config.yaml
n_layer: 24
d_model: 320
n_head: 10
n_kv_head: 5
head_dim: 32
d_mlp: 832
vocab_size: 8192
activation: "swiglu"
norm: "rmsnorm"
norm_place: "pre"
norm_eps: 1e-05
positions: "rope"
rope_base: 10000.0
rope_fraction: 1.0
qk_norm: true
attn_scale: 0.177
bias: "none"
tie_embeddings: true
parallel_block: false
extras: ["capped logits"]
init: "uniform"
init_std_qkv: 0.0321
init_std_o: 0.0
init_std_up: 0.0321
init_std_down: 0.0
optimizer: "muon_variant"
lr: 0.0103
lr_mult_o: 1.5
beta1: 0.9
lr_head: 0.0121
grad_clip: 2.0
warmup_steps: 0
schedule: "wsd"
decay_fraction: 0.74
decay_shape: "linear"
final_lr_fraction: 0.05
batch_tokens: [32768, 65536, 131072]
seq_len: 2048
doc_mask: true
train_tokens: 560300000
steps: 8687
dataset: "wikipedia_en"
MLP neurons of a small language model. Each row is named by its layer, matrix (down: output weights) and neuron, and shows model dimensions 0-159. Each number is 500 + 40 x the weight over its row's rms, rounded and kept within 0 to 999. Numbers have three digits each. A neuron's up and down rows have the sign that makes its largest values positive.
A block is one neuron, or neurons of one layer that tend to fire together. After each block is what it responds to, as a language model described it from the Wikipedia text at the highest values.

L7.down576:473515467530493423518526548505500507520473526486533481527526433419532560503452480460538528496517507554476518457520470504462788495564462502478491467531489489441442482510519601536479524521550485512506523486548497520509487446511517484477450483500545496528519466499499465489525492523417495594456452485505491482421500535450456464532505527468437451488457491531588524499493447512462576526480520549504499500481472441593511513512521460462545455545454498485532521496502485481567515475415469
Responds to: Conjunctions and commas that join a finished clause to the next one in narrative prose, such as and, but, when, so, plus years or commas closing an opening date phrase ("In July 2025,").

L14.down280:450497572487456495551452510483473529561501526527550570515498515538546461525470528500526497440556524532480466555488448466525434521527575473475457531542505571527480497421498443536495521499490490492534465502442476496505532508545496492554490465434536625438511554494518496492524563480428568585608483399503554536496481542480518505497553525476533542524457537520584425476552541526525471486510521444441528466508467485502474483440450482492540483509467505500498476546549488451446482424432495
L14.down442:481504536516514484538544493562567529525555513524499508542484478507439518545443538519486472457496533528503468492517551447460541524505440531536551504484486553496505447532490606528478429594547513554501451468430534513458544504511533476443466526470593484589538497531495483487465496560459507494515463467550443475495516499483524587518510475562507465517439560466469457484543551464511458452426514531509551503442509516527486547490428604458541520514508534461480491471481386472478517538523454
L14.down462:489496562462484457545523542469488469453483532472535433522554514548456502579467511511476460565539560533593510501440502541491432479498491504500382525515501490454509511477510507494498537477516517474506579513533501519476559490510486571501527533482484473495512459512620508507488456537546472457468541458519509475522489489513466494546519476517533404472502458560567542544543470534500477432438446523518575523531501548496526500537508423594508486517535588610455441460499448507458533483595520
L14.down486:470525494462486473521501537476512441532571425435436525472504537512515569478558552495488578548558473546532577506507487471567376526473473496547465459524512480535548506517475497471519504498507532454463530580514523543485396561472502563541455504525531462543552526516548487581482494501488443452526426524506482530414568466473529475503434461540537489494469564562484500471471560493504536481542520471550456473490529532493485444526525517491592535488435500501472552548543526458528511517503519
L14.down522:432487388530440509567528475483533506537541539491602500520500590558534500462540492560427529487503495509452512474490496552510545486443595425466519487507532482500433495543513541464553443484561475471555498489530529561461502510506542489407491497489442533477537505450433477504510425506496459556549492504524462510469512448501546457524488544518471477480505517522465522436590530464557549474498489489545597514508489512415499405454462484511519530476550583483570443516544563447514485499456516
L14.down545:496502468462501499492497528534495468491521492572500444461467561467555496585538464539431534511563488519518476530465524493509517407496499524446492525510509516515425541522512495581508530500457504434506554487494529523469461452447443492504482524433506531534479515507469521482433519566473464524537498545521544465496432488417566498525534482509462474527493497517509479510489437435523552466519494496477454481538499478423615549507530479435528480518500473573506552571429498523563491506454529
L14.down745:534440506493636462486482509563579499524497435538559470479572406484491492523530498541485509510559502475553477450551499541596428472466414532500469465456486425570458458432460520455518497567458513513413553532518583546490472491531422568547502441498439485563481485567476464511520466509499518459483413493523555515471472517486478532481546586540481549565511464523481479472509488492544479551442500465527433480467535511453509500541544496489524459443530455488466544464547394472488547468463492
L14.down802:539481531498397466482520456492495516498475471552521447499452540524505464545514545461458524511584558435498484505576480494492534478523529446509564539499483496560569503492517500478536497513465485503529548513455456492524501518475491506444436584485534586493507474592498536534506465527550529535450532481398521523473464492479457490543556515394521456470557465477417448493567508530579528518493535452498543519531461527451489497612468524484590500511459537415507593394581440506502443514475443
Responds to: Tokens right before a number is due: pipe cells in sports standings tables (after wins/draws), and measure words like elevation, height, capacity.

L14.down14:490531495475456592487442493500539485489566509429482514467527608472474530488509523496596458522506552467477486489566561477501426499483483487462459449578491531490490477484564465446510589504484472507448514465472499487504472476505522502503518463461440449473468554537528468546500505519504580432513541529496497579503405553423456527496474513590488496522545507509533431443489476497451529588425485525504543480556399484469478508518533481479448522532470568481465483499429522504464491498513484
L14.down36:508540456506572490491465552473519459454436546541485455565476526494435533502532525543536476483538519521466522525517511424496495460475488512505512586439538433424481533476536470487467488491511518491517510495553491521444536504523422484529480535501502428450539570509453495466554464501507475438452518475520551497494512482506540490590541548559502486492551581492489531459482574588532547455397503560506474529529543533547489533474586498512465526518449549527499457475524599490559490463530426
L14.down300:513507516525459497462510536459505512495492484532475492569487495540457532443495485466476499452533517514465498455583456467402398545481477439531457482522396512501564455527479466530575456506525562539433482564510504462492485449498437533466485538567501523496571491593488467458509455473424516540443510474521516470503517498494536484432509499525518545455514547419578510430508472483535495529499505556455580505525448509469515539504521552459512530545572514513459530589459503467584511553489471
L14.down315:457475552580527518574507438527606501446463439506599460491485517431481441428533593506541515502486417507488546484508532513560581476510465414490521554565537529491535525541498531570517594518541473527444478613565537492468544498467517507482507450539475512516516445500485437527489512464529541569470509495521433500442459549493642475407528512560478420495540430500479503496493526466556557503523482524471511467564494461509518482531443522547497485488480466497479531531444447495529496498483525
L14.down394:553444579529439484546529476538434467496451541607559510471534392508528430523436499473437461494512488460488537412513594505549522549599525472501447435521448558511472460436501474493490505527497487537537543500466446440532496524528483504507541564541510492486504526515466512527444423520422456528561504494463462584584476501492494538491478517514531501488508476493535492472487571553472520514471477510563508510471550474412514522548486546553495477488518465463538478526502539515472503482480480
L14.down556:514468420487493539492548525488479504572462512459569483461479519485501472486494513507530469487531508519558540423529451551557612492487506427448537465498558495506436507455516392497473512498490459537477574496442560460485375523510482483470500503599540564612471521440512548454537486527492520517532512490467558462481487467622478501483547487488480502550479472606517536471538437417504511431485486515461535509503563501527499511510509418510496507598504436532456488587515520527535458474482503
L14.down618:521462439505523521469504543530508546486545436533482537513515594502465529481553438479500531541510531516492541466462442462522479487457458562520497406523561490479493514520483466483512480512486542475543450453514484517422488472510498495508545600534474538533534452529549565476591502469489521500487510513549533410471466479541495545557521464538526524431462546446503504480505508514542461491460472417520436521485521503599532549484521481492468403509500502494502510464425497577493445542494552
L14.down760:522499493562493500508500573522497458439503509520508485537513551525571490442427557496498482501595556511556480534470528474495540534495509480483482518520512502523492474507414456482476554495480506517535510493470527451495498479461458543497609497533577462482512578565494516503572523565507488528455485525545447474505482549517506426517552489473483507483534534497646518511530535423492511481552486496492512499478475521445457435408607461505566575446529459501439499540538559474527433494478464
Responds to: Conjunctions linking two adjectives or verbs under one subject or noun ("shy and quiet", "recognizes and supports"), plus "but", "who", "which" continuing a clause.